config.toml
n_layer = 10
d_model = 768
n_head = 8
n_kv_head = 8
head_dim = 96
d_mlp = 2048
vocab_size = 32768
activation = "swiglu"
norm = "rmsnorm"
norm_place = "pre"
norm_eps = 1e-06
positions = "rope"
rope_base = 100000.0
rope_fraction = 1.0
qk_norm = false
attn_scale = 0.102
bias = "none"
tie_embeddings = false
parallel_block = false
init = "normal"
init_std_qkv = 0.0149
init_std_o = 0.00332
init_std_up = 0.0149
init_std_down = 0.00203
init_out_by_depth = true
optimizer = "adamw"
lr = 0.000509
beta1 = 0.9
beta2 = 0.99
weight_decay = 0.44
lr_head = 0.0054
warmup_steps = 496
schedule = "wsd"
decay_fraction = 0.334
decay_shape = "linear"
final_lr_fraction = 0.0
batch_tokens = 262144
seq_len = 1024
doc_mask = false
train_tokens = 1419000000
steps = 5414
dataset = "wikipedia_en"
MLP neurons of a small language model. Each row is named by its layer, matrix (gate and up: input weights) and neuron, and shows model dimensions 96-191. Each number is 500 + 25 x the weight over its row's rms, rounded and kept within 0 to 999. Numbers have three digits each. A neuron's up and down rows have the sign that makes its largest values positive.
Before each neuron's rows, "fires on" lists the tokens most often at its 100 highest values on Wikipedia text that the model never trained on.

fires on: "\n\n", "\n", ": \""
L4.gate473:482566506525522514502460529512514454502478484496495507457508476521517478488508520505528533483480478482442492521501511478541509498532474488460541467489553462510480514534464508489483476506474505479512508525515488488543501508497492532476488506536484500488520495551491513497489529561487563456
L4.up473:499536484453533507486454477487520465533472521526528519542475498486502519503511537468526550510458468479501455467475484538474486500488463485466533506506483469506525496456514485473553496465498487481436495534480483518497478485486527475448497505484440489513492498455481502517491465503528471471

fires on: "\n", "2", "\n\n", "1", " "
L2.gate87:495530461518512505523496482523456499474484545537513505494528498501526489494495498509510495492471517495496492509511472449469486506521486472490501442459512470520448501510478505513513457509499474499518506515527526444457515494515488506510467521507530494521507484505477464539515508491472504497
L2.up87:469474484507483512473486499568502517488495495498506519458497482495524471519453479508498533505522523515477535520524517500560497500505535497496539451510511541504513533488516514435496492506478516476509510534463485479487508529450485537513476514513488538439526511491503495497491495525491469509

fires on: "==", " ==", "===", " ==="
L2.gate1312:472490514479553512493574540517494511499517455524474480516521486499486478504527517517462489466516502502508531481461504523483509480499538492481541543478480506508516500491490484483529468487494482447519492501487507520456472505501460505503463482520479527512498488491512540507493510492519523476
L2.up1312:515498486499510506445510524489556505514511498530545535486479489486481518503495479523517507475541515551465540510517474530518443514483516495489523515457510498467512432486448510492534465503523513526518483537539500492491483459556496411480496499493517474503478508506520506515519525495479495514

fires on: ")", "0", " at", " | ", " |"
L4.gate1658:513479501532515460466481499567472508468549458519507476491516510472545471509498542496479516502498539490505537533507477474530489524545514461509523507469522500486499519480487488501470531485474540544538453496497458538483491523537535544490519479467533501521533477483529505501548531511539484465
L4.up1658:522491478474475476493527480478511485494496506537532521542472527567524455503486490523487506456524553477521506512539516496536496482501493500494509502479524535460493491432494493519528527502473497549535510528500486528470523466504497492478478516503519492499526492491467544488493479478491473462

fires on: " al", " trans", "t", "ar", " ant", "ari"
L2.gate1234:532474500480494452505508483496471492479503542469455498546498503508460440478528495506480527446499503508469525451467486519494509519496480520471513488481559448559486503505477477522496499511512474530576524524504507506461485506492481517543477485470508482464475512526520540506505499482492482486
L2.up1234:473531513493477509456484501519496456498519512456517524457485505505511485470542460500526483488496513508519499532530530543506475522526466523508525507526512503464515496486479488478512499535534507517498490480455452495470484468487483511492508522426462468507541494515485563503491462537499481537

fires on: ", a", " as", ", as"
L2.gate1139:515507503517508533510506513495491442528573510505466513489517478528499501469519515508501494513515477495472459533513499494501471498457459525499506494505475493500469484513427533505493499515499513459565463474468494500535520516538492494512547498477558514536511480496477491511524533524532513477
L2.up1139:521454522484555517531502493500503484471483534531486469537485499493534462492562501523498497529540507463475515522496520537466490503489481488467507483455519486511512486491500480508502480543504499487500509488494511452550469538465547511531493512486511474488531481524560515512530508503454502480

fires on: " l", " drug", " sexual", " dis"
L4.gate1269:548469493524548502502514483494519524480537454522492505486534470503475514524483498470469545529470482477558477475482497503487492492510472506525513487519504494482469523533533476510552477520525534531497488512529464510465521478464501494485545520511472475471483489497460472456459495499470512548
L4.up1269:523501518483492487442488543537496489476514484507474483534522480468472499453514472515469493521499447514471497511499474503487519495466545500506478486515505482505513504450479489483506458488484515501528491491511525487509547471509490504537483504482559551525505505498541504456508543517492527476

fires on: "1", "2", "- ", " (born "
L4.gate308:500513462478495509520485492475486512474474473513518526503487541459500465461486482480512486478505495474485527521522562506539534496476473489504485522506471497484535521496472507471508487498477554539513493572516497540473490490485506490499496517522461498491486545538466472457488470519488537501
L4.up308:517467530493500503487491532545466456496507501469450500487498508520492490503506522496544486551518458510503491540525454503530513528445520465511503494456551492503492481494530496511520503472497493485505485539512522523483504474496521520505555503520499497515509467530501553510492477472520482454

fires on: " | ", "\n\n"
L2.gate1045:540459473499491513471452480483531505473521500530492486523479502465496526506508480535461542483524523498510490519517484510447506506510481495525497467483527493453513545495516451523522496524488472491531481516543534511477544526503507504462479457502486517513453497522505487520485514509493490517
L2.up1045:528454483467460498498495501464497465529495576523490492468499486491540471520532498535517540531482497489483500536517505521451520455476489470509452493542493511486467509498481494528468508454495463505511498481478503470541503468486469507531529481516522470484445491488485506542462498456517501498

fires on: ":", ".", "15", "19", "20"
L4.gate1633:482509491510533503532536539500525497518524527492506523517505515494489490496481510511465497508514529526501504488518475485465514527479487541530518491492455539504516505515479508460490520488489509467504493482476517463520503477552507510515518502451518501480560489505483510501498521549529519505
L4.up1633:533462515498505503505510519531493504445481491458510508507497500496483528474521497508475491487520468500525475503448530540499486540492496483494466501515526549511516505473452580524487476501479503474470527453502542480534495494519519510557529516477513542481474504503490479524475517549479490515

fires on: " | ", "-L"
L4.gate1280:511493480524460459449481510461525476489519536490482496529518546533498508525513516548493489473478516494493468498470543490461473508457471510479479550497527496481501521545479473466453522508480506487536465521506505485447522466503501472483510476478523503522429513522475522509527481441535508493
L4.up1280:521466448496473485509512498491528493503495479499551494496515533489518493483495461499495519503535559501514517536571476548563451491528520500531458520515520508474501486493515528502501485485524502510535478515517492505468528465492542487496487512521530509528528500474519513477475500518477486538

fires on: "\n", "–", "| ", " | ", " w", "-"
L4.gate598:581495475505482464522466495499481472493480537503506480495541478456459506503545532489530534438489541495511513453544497444465486524483518528501522498489469530496486531507493500481495505450520502504547541497495500542469476535519470493480472473476489514490538499543451504492478470488519529488
L4.up598:503507491478517492515480539513504505526484478514448535496553517499452492570489492504497529510476479557504470508489509462467486518480504496459571505457529541528483529494524471541514510511494472524522496518468530490543474506528462484495498472516497501510519515502461447510485476500527495496

fires on: "===", " ===", "====", "=="
L4.gate264:544522488513438498460557522499467464484538482466462491529504481450538504546502487499482490479481487465518487484504517493500508499461485510483497505509472516505502535483520491553506506504478524502522464507535511474508492537504501511498521493484517535482476489515524487491504553530536480521
L4.up264:451504470472507490509495544513484510498513480520525506480515448512493477507529464474498514435511484542521510563504474512527515503517511515506530527492490504481490477499468522527519476512446501501513508509492522510480520484504489511481502516495502465485500474506522494489547502463490495456

fires on: "\n\n", "\n"
L2.gate1962:516526503472499514491489529521508437500467493481561497469493463524478451507463469456492523484494489496470546487492478512481513520462532513493464525498495519469473503469531489457519484482490485466495498504540493509472501524522507486486506502513468482532502467510487529461495519472486525472
L2.up1962:501517491487473508503463487502515502516502501542527519503460476544507498508447503482501516495461510489497507530553500504458564475509514495508528496479518525484490477437538473495493515482465469492488496510488484496497488482484502452444488507539490509513529493498517498526540474472506514467

fires on: ":", "."
L4.gate809:501529474487489535460482497470479471522473595493535510505498503500490478509481466509492497502522535492463520500474513522527492508525512491531487496520498483522526488488478517490525486513493502510504466484538449486469480490486495525560456510462484458495537511526525498492462491525485536494
L4.up809:524538499524523505466538471488479521505489498510501469484483490526547442525498521516550521490498510503511512482503512532490484461504504467513549469516512493517538455509496484508497523508450512483482493478496499528471526472476504527522480469516509515524487469490469515498497473470490511480

fires on: ":", ",", " of"
L4.gate438:539507534479497514513472510486505469479521542530506468517459453518492555454484491510516527512465572530517486484507471513506471510458521502502503443553471475508524498492497484522452453551525572516487473547472489495496505489467524542499489492450489525521492513487516519487502507508472519495
L4.up438:522478523451494501505500500482524425500511540465447486552494472522474497487479482513471517460525525449508498497494473493525493516494521520475512476593487488508518486471502497540485462568487493529471473509498461477442515489471541501539486479452507497507491517538518525466511491494504543495

fires on: "2", "1", " ", " Star", "a S"
L4.gate114:456473560474503541484503537522483500520530467536487493512533518490505452538470496518533481502480515517489521511467534441512473532476511496508505523499481517471494505475462510489525551453473505503498524556502546462487541482517494498481478497471497518464528509509497548478480525526492485481
L4.up114:520468488482479491495530507513540496524547464484445490523513507520517544497477508482528490520487505523489507522500452516517511509524517500511533471529536439535496510414484460522503542482500516506501530509487522484499487479543480507463484489459479517552546497456504514467478528496499516503

fires on: " in the", "s in", ".", " in a", ","
L4.gate1121:509514497545499478506475520486492486502492478517527467513490496453486493522482523508514536509516523458488470497507479513475521469467523492518497501549496536515506568542506445499485503466500514532487522510520455463501483492475517513472428528532531470480465482520498526506504485480462544486
L4.up1121:505462553504536510531466495510494521552506536488538474457502518522515512524493541501485506472479521495513498478498451520526504498509529525513464492492507463508475487499464467524593490514510480519498532506492533533487478515490468494567515541540512561522501529467527482539506512486525497533

fires on: ":", ".", " Sc", " | February "
L4.gate564:537496488500482502470503514496515446473480508496493514525541489487484516528457472462553461513526556454471516474461474498534465504435494500483484476513509521520441490487500503522494469522464480515517512489528471465491513512473511521504506532526514575442501516505506520469459513522474516491
L4.up564:481501519496475505494505503443487527497524552497520559546491518536522527468531507498571502452515509547503519503492577499526502513505504504513523463496455471533493481511483487508496527499501509482448525500534510516494490499494510458492518498488494485472483463527511508506473496453522453496

fires on: ".", ","
L4.gate525:538462514509485504511497489484447478505522448489518478508497491509505477496484490486460470506506455486482498481520568515449538505465505522503494423545518530460513509476449493467514523490505485480485505487480473522503520479482511555493502525489483498510488454503509517468505513498463514511
L4.up525:526491516520555502486504486548500526526504508530502473493525483496474498531488502478477537479480487494509473515479475509504524486487514535439527509475486481494473520449512457530505476522542511516517508521520493452523535484483539557459523547484487475545472500536529572503486536535537506473

fires on: " ==", "==", " ===", "el", "==="
L2.gate356:511491496510499468470539530533483487485523482516506470438513521518480534522532502516537489507530505485516500490483497515544540495512486505491496533501465500532464485501483535490494422485499507409507509494550459551478495495521514504521491469475500476543458489491451504484509511440494497484
L2.up356:494491476475506530506518533552519545471503479486490467540449528533531477485481486488521492493485470521472489499520511546494499525558487526458540518421493506513516517480491467515500496470486501491466470482518453418475497496526523512518535492484502518511467500493523516490504501505489510544

fires on: ";", ":"
L4.gate1465:504468509508526530501521557506526479463490519525517512470550505445456503479489495504530470508500532520502502487469528465520501501494477490482518479494463537527561521515486468519466509513475520461540533535509465502521500479498503534509502486470533470492493517504493513505488539490497523496
L4.up1465:515490528479489486595478514463506473502490510443505491470479518493499491513457460513527502489488492469507483523459502454466533528494496517471488498520516507486438422523503517492491539450504528493453506515511483490528494479487508505519504482481547503487501495470509498526503460519501536482

fires on: " | ", "–", " |  | "
L4.gate786:537473545520488464477511488484538499520525483548497510505513502487527479525509535523512497483490528494487541526486526501495515498506484417531488519475512496458495513474515469477513541505505541529522488517525458476520487516540530535545545465464493498501475500455467522522471478546514521507
L4.up786:516485533489520489459525497501537481519530428495476520496492504519521493479520483496472548525521536522454539492513499507482482473491516478506522491497506521497491495497499474480529572485468512520505494478497476509529474488533529496474519492519507500515443502463534504497503513496514506515

fires on: ", but", " but", " both", "\n\n"
L4.gate979:541508510486513495504515488516492502478454505499499470502473511466519536493539492499476494496489479477534499504481526495497527483463513490493497500502468499522487524534514466468543471496489489460513522514493497439546473514476520467507469478491401465496496517504491485481540503445499556517
L4.up979:456492453492508529481473458489529485494514500477535507467428479471519456495465526555510490488479477497480494482497439492477537486488572460460502511549482526504511563510534503502477529507472472480510543504499492496537501509469512467487442513524471508523462500483459515508477463471469533462

fires on: "\n\n", " because", "\""
L2.gate326:497465479505553517550478497481486477481506552486508490547529473488528540503460522480496517523471496494494493497486495467498509515436478492503504497472535524494485514545524456451462505448551507475504488509521482491487497505511493509502499485497504506509537480480501494517517506497477472489
L2.up326:481446523468487487489479533509495486461457527475499466485499446508496536509458491510514501524483477547482566525500528523475482520480496546531487513491502520512488535524497517518465511473533527545511522525527520498482515514513483500492495512524496484507525541503510537518494437500473511543

fires on: "-", "–", " $"
L4.gate2009:541505531523455513486497549512527478467483470488492464490540498498509466541505483458527511487471533526515458489504536520502467555496514533504492540488506507505461559481544501509445508459537468454489545523459505497533498519520514493502470492486489531484454482516490508537518511510515508469
L4.up2009:486492517540477528516485480482483511528546514509505538490507514542488513475487502461548560559517482541519492487499552505522507556482489530502464520523537480483511541460512518516495502476437481484489504572511518487569476503513470481531509474488462491484475522489522487455516513478554534535

fires on: ".", ").", " as", ", and"
L4.gate112:486459518505511506460467465496461505467558499447514525517451488433479515470519509514522473486490497503497501529535472522480502524466495486510525512470520505465542510518501511503499537522501495533500492484528474479507482487493471505480482517484465530523566486496522500508492497527513525525
L4.up112:522486579511575530483457461474482524498502525502488503528477528476512513526529472491506493507500484474473481518542511498500506522529517494481541479454489473467519506487475507481516493526476531528472537510535444510470490488531535550504496512550504489513504516503529546506499485477498457509